Part of a small language model's weights: 16 layers, 6 heads of 64.
MLP neurons of a small language model. Each row is named by its layer, matrix (up: input weights; down: output weights) and neuron, and shows model dimensions 96-191. Each number is 500 + 25 x the weight over its row's rms, rounded and kept within 0 to 999. Numbers have three digits each.
Before each neuron's rows, "fires on" lists the tokens most often at its 100 highest values on Wikipedia text that the model never trained on.

fires on: "ind", "ing", "ed", "urn", "ow", "anc"
L11.up432:530518489471513496503507537517520526519506529495512492464508526464460500530526425551476479495503513504537478450528481489461478538561483543515454497486470504503459519503553472504501485494495480499475536508474458553495526465505548492499475503539491501492504526452502502547467483490539470495
L11.down432:507536496526477526501465454502474484536530508521469513516474498526558527487478529470465545491521488480478509495484530479517484519486484495509482529520506492495523514474502496483529515497496501487498518487511431462508493468496488522516475519481532537524463501486441463448479502495506468532

fires on: "en", "ic", "n", "am", "i", "g"
L6.up655:502506448530536521524518511507525477502515470512504464502522480475501489482485496483507462456494486437553507531520490499501518505480478501489476555566481465515520509544521549484515511443492492515491484488493480487518476512499465467497514495447509476458482480487537513508485473495480497521
L6.down655:467511518505502490524502498500487525477490473548480480504529501480524491512474493483488487510511466564506520481526490476522546549501523516508498478452496456485522480510480469505484499478502516454507553512514511462504528460462503539546510491499463470506505477468499528533499495515503484531

fires on: " j", "iv", " n", "n", " ne", " qu"
L4.up71:496507499546507495516494541498471494507523509516513533502519501511461502514565507476512468447446478531521505535461476477489481484507498477522513483528485448499511456503492480509529486492528457481471530497517458496481498497496456492561514488515534505519478510479515505498568535474466529505
L4.down71:530496541481482481514500514511509498516531491526524493468484488521529451446529510455484481467488546556500563536502503511541495509527519439516496501504430496539483506520531486512477521510489505475522498460494498494471509493529505478533534525474522481479484517486533519532509443476449542512

fires on: "v", "y", "le", "qu", " requ", "ust"
L7.up329:523455481471509490505512487449515458501494522487491526553516531526505468474527473504508466501521478492504437556507516523534457527483517476499524512485493497463509507453538495498478494508515491450513515503493468505524522537493489491534510492520503516516529473503476521505456524451521534498
L7.down329:511510443463467521546482499554544501506489542514484485511509519475469490502537459504504542486500536477470483463521510488490495530470498472492496497497485491509502475478485484492471523501473515521513469507505509502470506491516530514511487526504509527499496531494543472526535520504506466482

fires on: "land", "and", "s", "ail", "ig", "a"
L5.up543:520506495467497489542564559437466489520521462523464501486458442476518545535511435496501498505541473464520478578515499498496496509463475521492500460497495503515488515496541489480502498514539478505498497522472513467519495503515533468477516506474464492498543506505527483532502480536485505462
L5.down543:479496456530516448487488540525516505513490548470497520499487525437517468461469541461551529509493479492488500534505520539502488531516514485473515463494445466489558483504458490512483532513505498519518487539521504472518487490481496482502526504475561496502502483494507515527483527518495509514

fires on: " of", "n", "hern", "tern", " (", " in"
L7.up554:501531503518522512538485491491498478504467478520460514512518503487459515509532479482524481508506509524527501485492472510541514464478509478501506540502521507510516517555461538477501549512512458551502523466483453494516543466494469478483559483464497462466487493547496498523509513450482472509
L7.down554:514469514512483520538504467526517474508521484520486546506525519473496459521483504536559529494455517484524532452473492511540521478480491481473516518485477443524518461516491498480500507514490494496492508504459526524431495489500477489498536438524501512484460467501525493513524491509469526534

fires on: "ar", "im", "ib", "ir", "id", "al"
L7.up405:455541469504530516471529456507516495483467484456463545539467464501531499497480523515535508535499460507484493494541506469491483485516483490487536502519507494537480460530523508509502512509520497491464489480508521473460482516442508506540494513455483530468469549505471508494550459497459437564
L7.down405:526496509482512463472519525508441486522508440488504519502519452465474547470463522485518525500523472489488479508527525479503482521502427499491527546484486523538473487464504472545481467500497491468516529470516492460522488506512504498524505496529521495512507472524475477517504495514506495483

fires on: "c", "ced", " million", "ill", "ce", "ated"
L7.up81:482557503506456480518522512510513486499492468508504489501548485508482467516497537456535509510465484453558461477508454515460507467504534530526518501555496529505500518539505541528527487507497467482519466480489496499484485551522540510487492513518517466510498503512504488496520488525483519510
L7.down81:491445520493549499513502473486528539522504478512466510490488516510483482495499492516476491477521483458476482505459542501536478517511487459515499464526477434514469516482501493521507473554492483504512532496542487500540521476521524511491513502471479509471472460503484514531520503504500472438

fires on: "v", "ud", "ust", "ent", "ve", "et"
L9.up522:473549469506513492502517491453498470492487504465550506521517517483509520475536514497527457499511500480516512511508519510521508526572474489530499529498495483490474484465529517510511490502483481509514483504460496484577461548508514463486547503527487489547544503515473480483478520481530508441
L9.down522:527498490520464481520476516504485486510517561495493506467480496508508484514525494528499525498507527493495508453511508526479482465536508446492478491498493495452516554510482460506525467501531493493542512471530489510485410516509528495526508513472481521505550487510512477520533495518482500501

fires on: "ly", "ver", "ely", " I", "fer", "u"
L11.up332:468475519475496542455513483499547504473479494516480492530501551457499485482467444564477479525500500514496460537480457512493529498527458519472493481501514495525494513528495495533461508487492437513502483523485533517485478545538502488475516505480524482503501517526551506471504525499484513471
L11.down332:534517531491523496484519490501496485466480445518540535441517508491493497486519454464540506507492474521509521513524483517477525507493460522473514500462452503530482488493470501481493534508519507533509477478471504523488481477516468481499519460484484505489491495495467518471499519438487469512

fires on: "ar", "ont", "id", "re", "ersonal", " pre"
L7.up684:472498492492486523531468503473447487517512506486509517476492480495529480511461465568448485523507494474508495483463488539493481505468512487468491533537506478500447553544538539520487509491515485526531510486519508484510516536464561508511506530488494471516459490562496473465472484496513493540
L7.down684:454473441496498520517491494502480431482517523535505540477459510507472495498527535477540489474455499503480549513485491498508468470527511434523524501510512510495488516491494527500497490504523542503479462539480533469506495555497492540522508517501509478500522539495452479511488512524541508470

fires on: "g", "b", "ing", "in", "d", "ile"
L11.up755:478490434504495536521490481498480498488458484466496501503503497511490487510518483524515486535506479474537494491520472515489536475465504530484463545486534518553472479499540544500525533510461496517489508467513482489533528543515528490505475509507475490546490544442565487492518471507464534514
L11.down755:516516549495475523513507526506478518484529501517443490535505513490468481542508459495509535522522487513478538510522523491516456470540525479491480492489505517490472481557497482469534496512532517476486520550476470526521451500470535519504512488478519495473511518513483518548482495478513474477

fires on: " B", "an", "ar", "ical", "on", "ad"
L13.up517:548512465470510512487516477474534508507541492518554516487481511484551543518488499470500511488535489475535488553497496515490492537464482505505503506478515513500451496539524526577531503561457526522537477520483488481512525510474463532463514483547480476507487479490460506481481465519448503516
L13.down517:512477496475533485508467500542542483462501468533494503521507521485481509472508499457498483460504472467497503466505504510492467493482474494497510485504469504479473506467537531491502500498479489513517492493499510531500486519445506548434516474469520515528506543542494518495492497532504526497

fires on: "ar", " and", "ge", "an", "ch", "b"
L8.up496:515516498459493472536540487546487510474500470505509460526491470477497501529502508493515504562482477500497443556498482478496471515483441539514497503509541486526475522501526557513512519552499568471487527464522501478523467483452529497462550532494499506509477469502465516497458522524484529496
L8.down496:501518530475561487511475546478459466500490504495475447516500539493508494522517484521472504501522538497477492467465459508522491485524446485497474477484478501476519501505513483541483504562484492499518484490474487494500491504542502494510532500503504490539520467548504459530456483500505494515

fires on: " D", "d", " appear", " d", "red", "-"
L6.up72:469529507505523521488504495536556480543496457522505482475498520521533479489516534486486481520495492528486512532507530460542501520501495546515481521508477511501511464530521475521514508470501542523501465489535435500512513495519469471458502530525543462484485472484503496501512546472479559488
L6.down72:538508506525484481487556480511492522522489474509485476497495519451510542496485509473503478493503470508477572488479517502448460515493536516466469518455460497515527557460491503512506484508486517493484492522510453501489482528501498488516533523516459519499506505495508487498481512459516495489

fires on: ":", ".", "e", " |", "s", " to"
L11.up225:471472472506470498464498486512473523482493499480482515493474509490550489525481448501502461497533497480491455458522507519526483535539494549548491492532456518485482474491468509541511513488501500507488522497535502495506464482502482530508525493486483516493507485511465511485519514491509518480
L11.down225:483482545452479500496528495489525483480472506546471505492472501462517536486473488499514515530505508463492483522524488505496495544539463512479506448483485509529499512545490518470486498482492501506524498478541545448509453507476460521482475510469496481505491487477514508519517492492498475455

fires on: " by", " to", " (S", "/", " –", "–"
L4.up184:512492527509509540459501546466487473519484514504471509512485487464501506507519507512440533517494514530525521484499474460503482527446506507504494524502475538525467478522534502493497514540497524536513517479529486509461522503454487479481528485498471474509527490479458536463489517476437522504
L4.down184:498517491498506509470518479523455481489494486495515479510494534485507476465478479535496494488495485478495499506507530511509508504459523532503494496462475552503501506502490504560489500550543472561497531492493454495465522493539491543485501512521491500476488510456512507470493464481455488545

fires on: "e", "ro", "E", " E", "re", " e"
L6.up598:469457486492524495487476525490501462476516484529502516528531456529500506513474561508480510513444516459517505527515495508492513528493458497523503497465480541483463474559455492494513480510572532500490528471484500515483477477518528520507519499503499481543444548516494512480508510461512528519
L6.down598:443517527510492490580474505557509473505491481523522501484467525500498507554525492486479483536483508488500512473527559484525483506514474505547488534504461494505541530470515456507475502459525540483502492506499538460476487476487505464495545535499520509519520484482479513499509539490537475530

fires on: " dist", "im", "on", "t", "==", "ist"
L7.up343:484495462513519468484520452450478473519461559461517489514527487500454472509475488516490515501507478453506494462537497527479495490514512518488469517514441508534534499514524490469485505484542497538450483457467447513494502502509489496484504485484554495491517522507515486512488485511497499515
L7.down343:490512518458499481503538494528499499506503501520491490456534489516495466519434504516510545452524488478509470508539488500480466496494482475497494462550503483499530495519527512512542484472470535476498528475536512471482458517472538474511497488497522508528536484514521435469454478509553496534

fires on: " ph", "re", " up", "iv", "ib", "le"
L6.up514:499513514484488525462506509463447465491537486501470483490530479474510466482489468505483530507469504463454500504503530451459492567501492492496535489501504488499479509481470480495487525532491505533470498518484508489466494521512523499454520489549486493479545487501487496527492479455534463504
L6.down514:439480491518537485480521483542484493472521527507505487498519492487501503494543481521449495503451521506470510515508538522524531529499502491504497508511502479526492534488541509488479472519510476494516458551513514509477495533513502515506463454460466493526536511528512512462480505496548510518

fires on: "ol", "or", "ro", "y", "in", "os"
L7.up235:482446514502498513513507521467515462537481489500516512518532521492503527499526476501503519476472550522479442491524431484489476483477488525471513466542531458455530472522523489526511484472530453509495500544481510501468496486506495492547460522526498478532472504525523522522554519495524512472
L7.down235:490465508465475489513495528534488507449468481468508474480517494491498531466489510457505482560494512498541572493505532452480511497504542489464524537526445544569515501525495484523503490476509498475479483470525479484526559504515507463508503487496512514483465489506540510515505543509469469512

fires on: "re", "e", "l", "le", "ther"
L6.up415:497480481527528478502483531547466500492447542557512474519470507493502474494510523517473457491513478478503490476506498522520485507487514526531524518502507481479531519488437543499481552485510530481524520527483488476499509480517481493517471505480554478532493482501463512540449507450487499485
L6.down415:495449458502472512479529518507479508543512488465515542486531479510441507491471472553517532476496517529506495550512528487509528526459489487500515526489483488490503514481488549519507513465498523500519503523495468483509512530525529479531475533561492528516489490486520514461511499530488487535

fires on: "ic", "ular", "ical", "o", "al", "t"
L13.up390:500479447503469529512492532516513499490511484532513491541532475476479501525485510523441526487537500496503474504469494498516512518503526528450489559490540540517505516510504487483472546508525477483529488498469517534526521509506463514485504492460462492513502490468490524507486458494490485481
L13.down390:518494502499477507500518510507493534467482477505511552471507511494510536502482496484508503477484507551517545478459479530499542489442480449508504439505517464477552512484504501476517521470527455496481462535517509476528514514549478510507479484504535524513518489510492462477516502454460525507

fires on: "ed", "ced", "mer", "f", "c", "ven"
L8.up637:565524492455507464496536498558511496470505496507515498477496534490512504488491490510524473454494502466522466464510480520502510511492491521498541500518514438483505496448508486486515532540551473465514532512510491519511500484542552507512476479535483470511509462550508482456524453455503445487
L8.down637:516519536506531501506516485432484550499479475514528523511482491539508455494539500454503537544521513451506492536498481493511478492462492509502501516471483466530503472539524510520503499500450503504463525482513498470521480546533488493512503486523513527500505510491506503504499465482481532536

fires on: ",", "-", "–", " to", "/", "e"
L6.up11:515486510534521517477496499433532485470466480485463489477518490529474478509510495482459520470485487463513538496512452491534507511509488512470466522494481525522513463481508474504455503521500491503485535461514471520474504518475484465467512522508506519479506546512518525497475497460469470479
L6.down11:483521451457500521490495496525492506500484522498497507483523463508549523526501497529485519464527490500548538518489442479482486571486480485508492495505505457492497491498492484516505462495489494491532503472519481527537496567506518555506445503484498524505553522493466571498448473541508474493

fires on: " d", "reat", "ord", "re", "ur", "d"
L6.up456:507488488525546520516536496484513487516486455493494494467495526509482497555474481500499492524479491549474465512488499502548508488530514496465467514500478539482544531464492523480512487439492517483511465482536475492553472464546494506511526494506495474482486454490498473515523503492528508475
L6.down456:436515507499492491507508488494503515417483476501518495484520542466496549515515477485497464462491468475514490484481486490497466495475460545475470479496517512458485536549480527508474479455450524480510478501512439484541505520532525513483522504478530517514492515489497482494517512530539543529

fires on: "c", "ic", "re"
L6.up264:485491491462505470483505492531530471457514472549498557456567491508487486533465532473507485475486483484534438524489503538501484512498499529506518507478496518512451506510497472476540510501517512508500504509496455515498472529552518528504499461465499478508526467522520479487508512490461509483
L6.down264:523493563508497477523556455462472521488506489501488533504489526491490492460528467499525514501492518455501556480507506470522493501503485519461491483496531496503510495505526476505515484482521501486532531497488503475463545512526527521472542517493527521481538524514477451483482519520486510491

fires on: "ol", "or", "m", "our", "ob"
L7.up403:507508524502476479499528503522521534510448526450508511534523552520517550506466475481496449481492532512541527473511479482485509527503505522462495470519471509481543538493472481508475477516513508478514513488489477535502449484451524516484505500490490507486520509446492520533477498483468522514
L7.down403:476509467493468501504488488504529441498481472550477469556523496555474531494508542522488553526496479526485537551481502501497522441559516512534493483457475495466465478505548514503522513549501519484453508506507540470493470504495446495492520493496489515469499438521487528491489505513540455531

fires on: "st", " st", " t", "ist", " T", " dist"
L13.up474:470523495510502473476513489457505509519534494487528490507493469475492501519510518514550452485482496501523506491522492507459468503491501492493541492489459485508524473489495484502517509485560466532559505485498453517470526454538514462478499495480556494522520488491541467440512490485519520542
L13.down474:476478470479525531466526489515472486531482503494507500449491482535507513531490550505527491489496502480478489462423494474517489519554545491459505513485497537478524520498536492501535471536521505443480491497506480503466493517512503505490476493490477503507501488513516490486479496513554506473

fires on: "s"
L4.up667:522494506529497503511531550465491496486521434496540541525490485491535542508522481493494477512470513534528471508530479475539516507473508514486496508547446529480477532494500542561468491466524507487526484512511491528504519476468477488453494474489544483487494498480463500471476503477517571500
L4.down667:506456487501504518513555476480459490525555518467502514508508495498531479474439488506498454471485526479490504488494480501456452507508531541499511485524485451550488515540456496502495521529534505537479498491498486538448483480521499501502497495513495482503508505446453516502499547503517519493

fires on: " to", "ra", "ation", " under", " dra"
L13.up77:496531503461493497536504503504515510497499531480521502484503526529481544453469470551503476486495498509518472513479500506464502457528501483506506507478425479450504475500497536483477496539519515481541536504490524469479529448516501558486509459471527465482471521520462492526520499483534493452
L13.down77:474507483493493542504484563515538530530510499478534530480528492508473534458498498482501530556542467469492527470462483493505505511509491511499460507480492478511490542511457500486487517516456496475506490496470491537464517503458451496473492486564507481447477527526514524472479537519463525477

fires on: "y", "a", "s", "b"
L6.up324:559479511518525535520514546497478511499498504457435511495504476489506475520503470527468448507544508480515473549482480455524505480516515472509510510482449479461497557488531494495482507543557479500461458539499482543490535510464476504476540499463502517506506495528489524486511496524489519493
L6.down324:455501491489497470506519430510518502488497478519562485482493467489493518504517514470499487502518494506495520501485533503461445517497511510488449519453533501517523456553487511512502491536469516488548532490515539495501493471508502500529481486499553484481477505470490485517542496461544493533

fires on: " M", "a", " B", "o", " |"
L13.up384:483513492507459490522503510532501462509477512486511494520481498536486512526501490491513509478533462449560464493460508533540486497490535486518500461509528467493497516523526543474494512470505510551469480517508515496473488491464493474522484470538478559494475499475524489526466466509485524516
L13.down384:505482509524535483498472500496483484497489467484483522490529473515516494487491480498468511457509525498455513558452503512495484493518453489513517512489493494495520480526496491495534485510509477538495479512507510531514503480538541496473467512518503469485466474573463519508529465470516467476

fires on: "n", "iv", "r", "os", "res", "en"
L6.up567:537526460505508474501512552448524489488515548484485551477541475521524469472508452513534510501472490494475506538488525542478483498493462494509522490452492477477515497527493482509466505519536506473485516476472493491501486561504494442468511500534513516450465455524481509528528483526520547497
L6.down567:499491516502495487505502473526519569538490535507492500501503498530481487513512475492500555516478508505496472473546569488451509501509504541530483509486500471479442461519471506512504434509460508525505505446482498534503477468512474511500477514542499482487559495493495453594501521502505496474

fires on: "oc", "it", "im", "on", "at", "or"
L9.up45:513512480528534489493539541473524461505474510498505493467520512518542509535498468508520494532483473505529483487541497519495528449511522506504490493492482495518512499473517466504509505468469494529492529494455471510514535548513505485512516508513506522499480511483509465525489485569544509516
L9.down45:449494469447506542497485527496500532488531463489483505492489473464505510499492502480482491526517484503497509475485502487509461525528510491504523472467468466541528444504488530518504518513493469502523534488500486491473464493456478482491527498498506508536541460503486502487497499512495428536

fires on: "hern", "n", "tern", "est", "estern"
L5.up492:474516486534506532526485460476520518514455516526487520419509525470479479488515488501523465504538474460496504534482487525511515513525490532533481547480525459497475499496492514504507534486559475506472480521513508507494520489463496504493508474468534496488495484503530512509491527409499435495
L5.down492:497473518477526477541486487499494472463538483550502506490483496522494510499497560505550510550507532469532522499501465471552474498508497519499536475482495490510499504547506553465487496520465503493505508452451530493472481466473460489503486449489494452477524463541510527503515486487494496527

fires on: "en", "un", "in", "an", "ang", "ul"
L13.up700:479503530550512488510521523500508499512505556503520503492494458485520525511524465535488486517472517502531538498515517492475457482489467521508538536534515453523517551512482550494524505470499510462481490505533519446435458499507512511542475486506480478505463501520514510500531500427505438482
L13.down700:484523480518517502552510511521494479456473467532503474463458444510529487520469524522477490503514499520475510508521496520502485511513530432473500493492494486500474515478462523538479542490501475509471544508498499544553480483485491527487472528501524515536541541515468483481476543518475470474

fires on: "le", "r", "our", "re", "el", "igh"
L7.up389:488523498511501498485479509507525440496516497521457541472515488483517498475469483508535497530500511495533482467507482440490539480485507527530529508481514503511443502531475507489497513513508522499500530520524541503458543530538470482487518517508506499531500475480528493511465503472552471528
L7.down389:505480503490473504509484508535525480510493484537494440446482502495496533482498534533516485517464541487475535456477498505527500497481522486518460563477521515473528509494523514491462501510498512468502546506478497482519512467560498515506499479519550458498500508496520489521516518522477522480

fires on: "g", "or", "al", "k", "r", "ph"
L8.up660:481519486506490513528489540510509534496508517471486501495531497459489492529488522510521506480531488505487469471520487483481505541507466502497518521509522493522455485476493500477550523495504489527534518478508455507469528549491515516534522528449422513460492506491495503519474474543474487493
L8.down660:483542547492492508476535492502477505513503487447493534521470479450520513490487477487497461496530529530522511485531544513505488555520471501501495503489473492500456553468495484470527504515488476511478536484515481469461511488515515520520460468539510498472515531472493507503464462502539499495

fires on: "in", "ong", "ina"
L4.up89:458484548489492483502479497495507499549495553505483492538535483487479517505475478461496505521503490501487521514490439501476489512476472522499501490521503460517509501526482537564542465500556476492453515488480517479454487474492481502535447495492482475467474473495521530485554472481535507539
L4.down89:472478539519497509518484499494497439495513484496492479508530492470470494497500502460516538489553543521519533470509532478463535523471473502480466532501450459513488501490539516509502506484504473497469485531541528551524482532503500502535486544518511508534508470501487518508515469506516505536

fires on: "re", "em", "ak", "g", "ip", "um"
L6.up647:491461533504494522478497464514516498495466501493471503487483465540478537473491469509472498496467461506500490526520530521493550480467469476496487485492485471496538486479538516487467536470475523537531529510491536498479509502549485484478497469452470469535474508531551541447501505503526511491
L6.down647:491438482492480479469566534515489501539472479526480515492460498489528550551480451527527506482519501522479502500457476510524501481526482499498501550485546486477469496504467506543525500438527509478510457492460527459510494461496483521445494491492546504483482487503495507508518534560512491490

fires on: " is", " to", ":"
L13.up477:505484534514496509557489532525502551544528551496455505487460520534483461474476477520509509505470523483494461495520505543452506487504507547544493516482504496503466500480501515520515506513486491513507500485526504487478488459452544528491535533492514497480539523457498472474474532511501516470
L13.down477:516510480492467517505506524469493460472519433539483491515468512504528526471487532459469471493520520531474498488492506515487546522536500503524492505533483499482455456561469500470529490534562525483510475483493487496487511509509513511499480491480488511516476479495488529488520473525479524488

fires on: "e", "u", "y", "ol", " s", "ar"
L7.up127:512456515452527516496520507496509453506494525541508520482467436480477533464519513512539455534522519486533489483482492485516518484469495504504504531475460492468517480531497486536490498503513498546469525494492537530481497452419500523523507519438477496531525514467504516510523518545485474558
L7.down127:518540472532449507466511543509499481479504467511498487493516527495467524504481476491493489542482508501451534515495510483514485477497490504517492505526483494511519510502556526476480491506474497460515511483517519450467473524479528510530515486515513522489491501502518505502494452513473448525

fires on: " W", "e", "ar", " Sm"
L13.up446:495463460469467468521492488524531484515485507547479491464461525480486497499516509471486499527522426491517472531482503517560481545489478510535514487463451483441507524497526523491487481492506504509517500496490497517514488523474496495534452490464501509528476512482505519512541460531477416500
L13.down446:500503505482481435450483502496464489508520507522567523513468522503495487513500496553473523493508518508458497516464508488465554505500504519473525476499491496522517481496495481497467483441510476475479481508519514497480527501511532532526515464477480468485539503461514502507507507497501498520

fires on: "or", "c", "y", "n", "r", "es"
L7.up172:524512436508532517512526522468513493508503484456485510506533514457482508484475490510521501478515527524532480456473527501522507516482504498539531446510515483482520515512467511562490480504475501503467515489459495484503482552462478491494518521501529531480488508443470512512495471516508500501
L7.down172:458514525488460505480470474498503496486501487515458484522524528518508488427481484491470475525522525492427513456470490480509459557542497491491507520541505506511479507489546487494501501496462511497491514515494493527488498479536480486499531492513517452478470465533499514518520536494494507505

fires on: "ak", "ok", "ip", "uk", "k"
L4.up234:511455521481530519495500520512508509549518476501533525473470482520499546482516469510469518505507515480482495545444525525520503483468525519515478449530515534533516479493501506531489535499483528488499527513500538518453436471527502526506481465504439466478518499539532525453515493491483492487
L4.down234:535507510498532537487487481532500533500470506512547543475494468511509544490463524513503514497448496502510510542504514474502544516473505518465471464516516529507522511572487531488481574464450488487516511487446573524471466461518446503490506485469478501509483508511500500487473518467521484504

fires on: " has", " have", "y", "ople", "ces"
L4.up694:476446519495482478504566492514506482474473510478544516497505476505504459480508525499509525495491519545515513492538497511491470494514542512509483452467501482516469476523489498549542487483493491505531474496505491521472486477510448504475472510480489519500510536511490494488492534439476516556
L4.down694:483501567479460542502502483460554509474472522522490495482515500534491541484510509496492462477518492485514487511501468506500523503468538558519526483475502495514510492553526526455499511503512511511524509504533486491511470548529532535530519524470486531492461517508467488496468515471510529479

fires on: "ing", "g", "ang", "emb", "b"
L5.up286:534494500529480536506499502497484506543455504485521517555535514534503533520541468523546511493515447495500493491528484517484493459498503484514468496496551558503488468516479498502523535540530480488510495460524488457496534485470513531531512527510521490521478498468515500541433504506485543482
L5.down286:467508521536474450512505499505490492509537533512533549494477529525493547516470486481506510482495504526480541507522549473536514489487512521490484459491507495491501441526514513457516501514499524510521443499493502518537518481542531463453519498466515487448529476500509469482448469512531488539

fires on: "us", "oc", " dis", " ", "is"
L6.up189:479530475502459568512531530540470502512507541468491503529491552456511528490531498470531496487520498516504448528505490516464495496493499446485461511467514518509499536481518513478467545496487487477482533508470495510527486541526481505490450518506487487490488528496464506484491494477514459469
L6.down189:520496520513517515521488489489503516521523513508514531488523539519528499488492496529496498474530514506497492504419467538502566487517548463476491474467486524514449511496502514487495540481438518495506504487478467547501494513478466532479549490507528511533516481498543500484446456474518492486

fires on: " n", " N", "z", "n"
L7.up30:485513470475512483515483503513486461504544449523496523452501508492461478478496548470542498508517483485497520494514501513494513546493502512502476465503456489457483512481506449525496502505480495493486519494503487479492494539515440509511493503532482516516495492447493551513564500467447514465
L7.down30:534525526405472467477483447540519528520547541529521489530512556514498468517505495502552555497472511509510507542498476495501487529488474508527482512485527467543509500522496490472496509516489500484496506500452551501508501497525491521501530504475506508495487490490512476498500550465479515487

fires on: " |", " F", " M", " P", "P"
L13.up218:508475509506529542534482497473505475491498507537463503497492503487498513523519515500525507465504521489505492477494503501510428519479469506524509492548473469529472515519535509494509503490499515540485492534506503507505462481537534470467519444516533540528459504465461503499448466521500541496
L13.down218:483528553539478516477519496468503496476541505501503453481560469541500484469503503493490483519505549510477457487502497499512510510531506516466516486469528535507441477509513515507514492493516483506513476482518462539514527479493534499472492475471468466504509527508449467528516498539469505525

fires on: "d", "ing", "n", "ed", " to"
L7.up690:527492486480513486467536519512508540444491492478485503561491511542516490541512459537469487458453491467520492514514504451521495486510521486472418487498493488492505514509510472511538460508466488527507506517526448546521462492505515484496489506537522535500518485501518490525499511476508474531
L7.down690:523495537506458488503493501511463468483482469481453479508528514456513534486514545501564524529508527506496505488519477531523500520527488493504490502498501487511540494476434481491492509537470465488532537507503529507482452507520506525520488477523503459480489527507474452508480493496462510499

fires on: "or", "g", "ann", "z", "ph", " Col"
L7.up109:493516458493508463471542522495536545520503512472492498483531492505497523511547500508537526472498492466489507458531505517490493496478503456517497486544509486547483440508469472517499517473471501482522505437515449490454518515470535462503553526460498507529485516485478528480489477507476510480
L7.down109:528529531479481517491477496504492512497460492482503495462523558515491470410514483500490484487506529489431480499489497468519482542513491504480476474483498504473515532494499506471528485534545436510485524482469478509466502512502507527498461447505515512476524498454528510508511514485498546532

fires on: "ed", " them", "ose", "able", "s"
L9.up218:492511533494538478468550503445462518495498481485490544472436476497476493494520515563503477483507507524470540534456533514462515441526529527508514443472514481492530550509514509549473504507513475501486495504516484518482521488499476468453519502506467452508499547522508487499481472471480491504
L9.down218:491465461516466485496509477498517547493464480507475501512547470519456479482518520500476503530539545523495516494493498498507459494483508465497463499509509489488472515499519508427558529539475494511519484542507531473513488509474536509509519451565521496481473456495504483533493516525510477484

fires on: "ear", "ir", "ett", "ain", "ar", "in"
L4.up411:489499536508460504486535469531535496500475513512511489516497478524532494472464515498519508507511520507509537476522467549485486470534474455542545494478441527520515485514484499493489509488486500502457450481530487492495510498470528511517560505479469492493527533501500460512494468463506466528
L4.down411:497557488520516483491501529481482483447491498582494516475480452476495523502533521524516499529456472479484484515508564508470518537466503466503513506513479522486558522499467493475480512519487489477551492496484521480517469505454482501539479461467551510470516494499518538473527526528481528499

fires on: " le", "we", "f", ":", "at", "re"
L7.up702:472498496503485483497506437503487489512561492475528440459535506493499482470480515479471432503461483490498494514512486518499513513552521540515520482523505505516517519436508468527456517472457512474517484540514466529543509486518471540520538492464490480455494477521530519522555483474483494530
L7.down702:447474510497504503437498518474515509486467494483518516555472494533488481490550504511522486499480509466495508530483523487494519521467535516511503515519492500474470485473480534475495501495429505479534526483494488491466474516506519482520497478541510501482518528448517517484503515545477531522

fires on: "ing", " te", " se", "s", "ings", "e"
L5.up364:481497558484450500480514493507486442526536429504515512526492481530534514482500508446481487513501485479500482500503518491527507507491534481491513538542485505457520506515526480526478480522513495499532458502498503480513529439485477528485489463548516485515476511470492503486501484511529480489
L5.down364:498443499457499513456497464486497532540487481512474488524541493513525509524478527469506513517464557501462509541501489493505542491503528533513514527490461494507522512561503534498501485517415456522509520515501513468487502502479528500501505479445464556476472506483505485511519478525525469527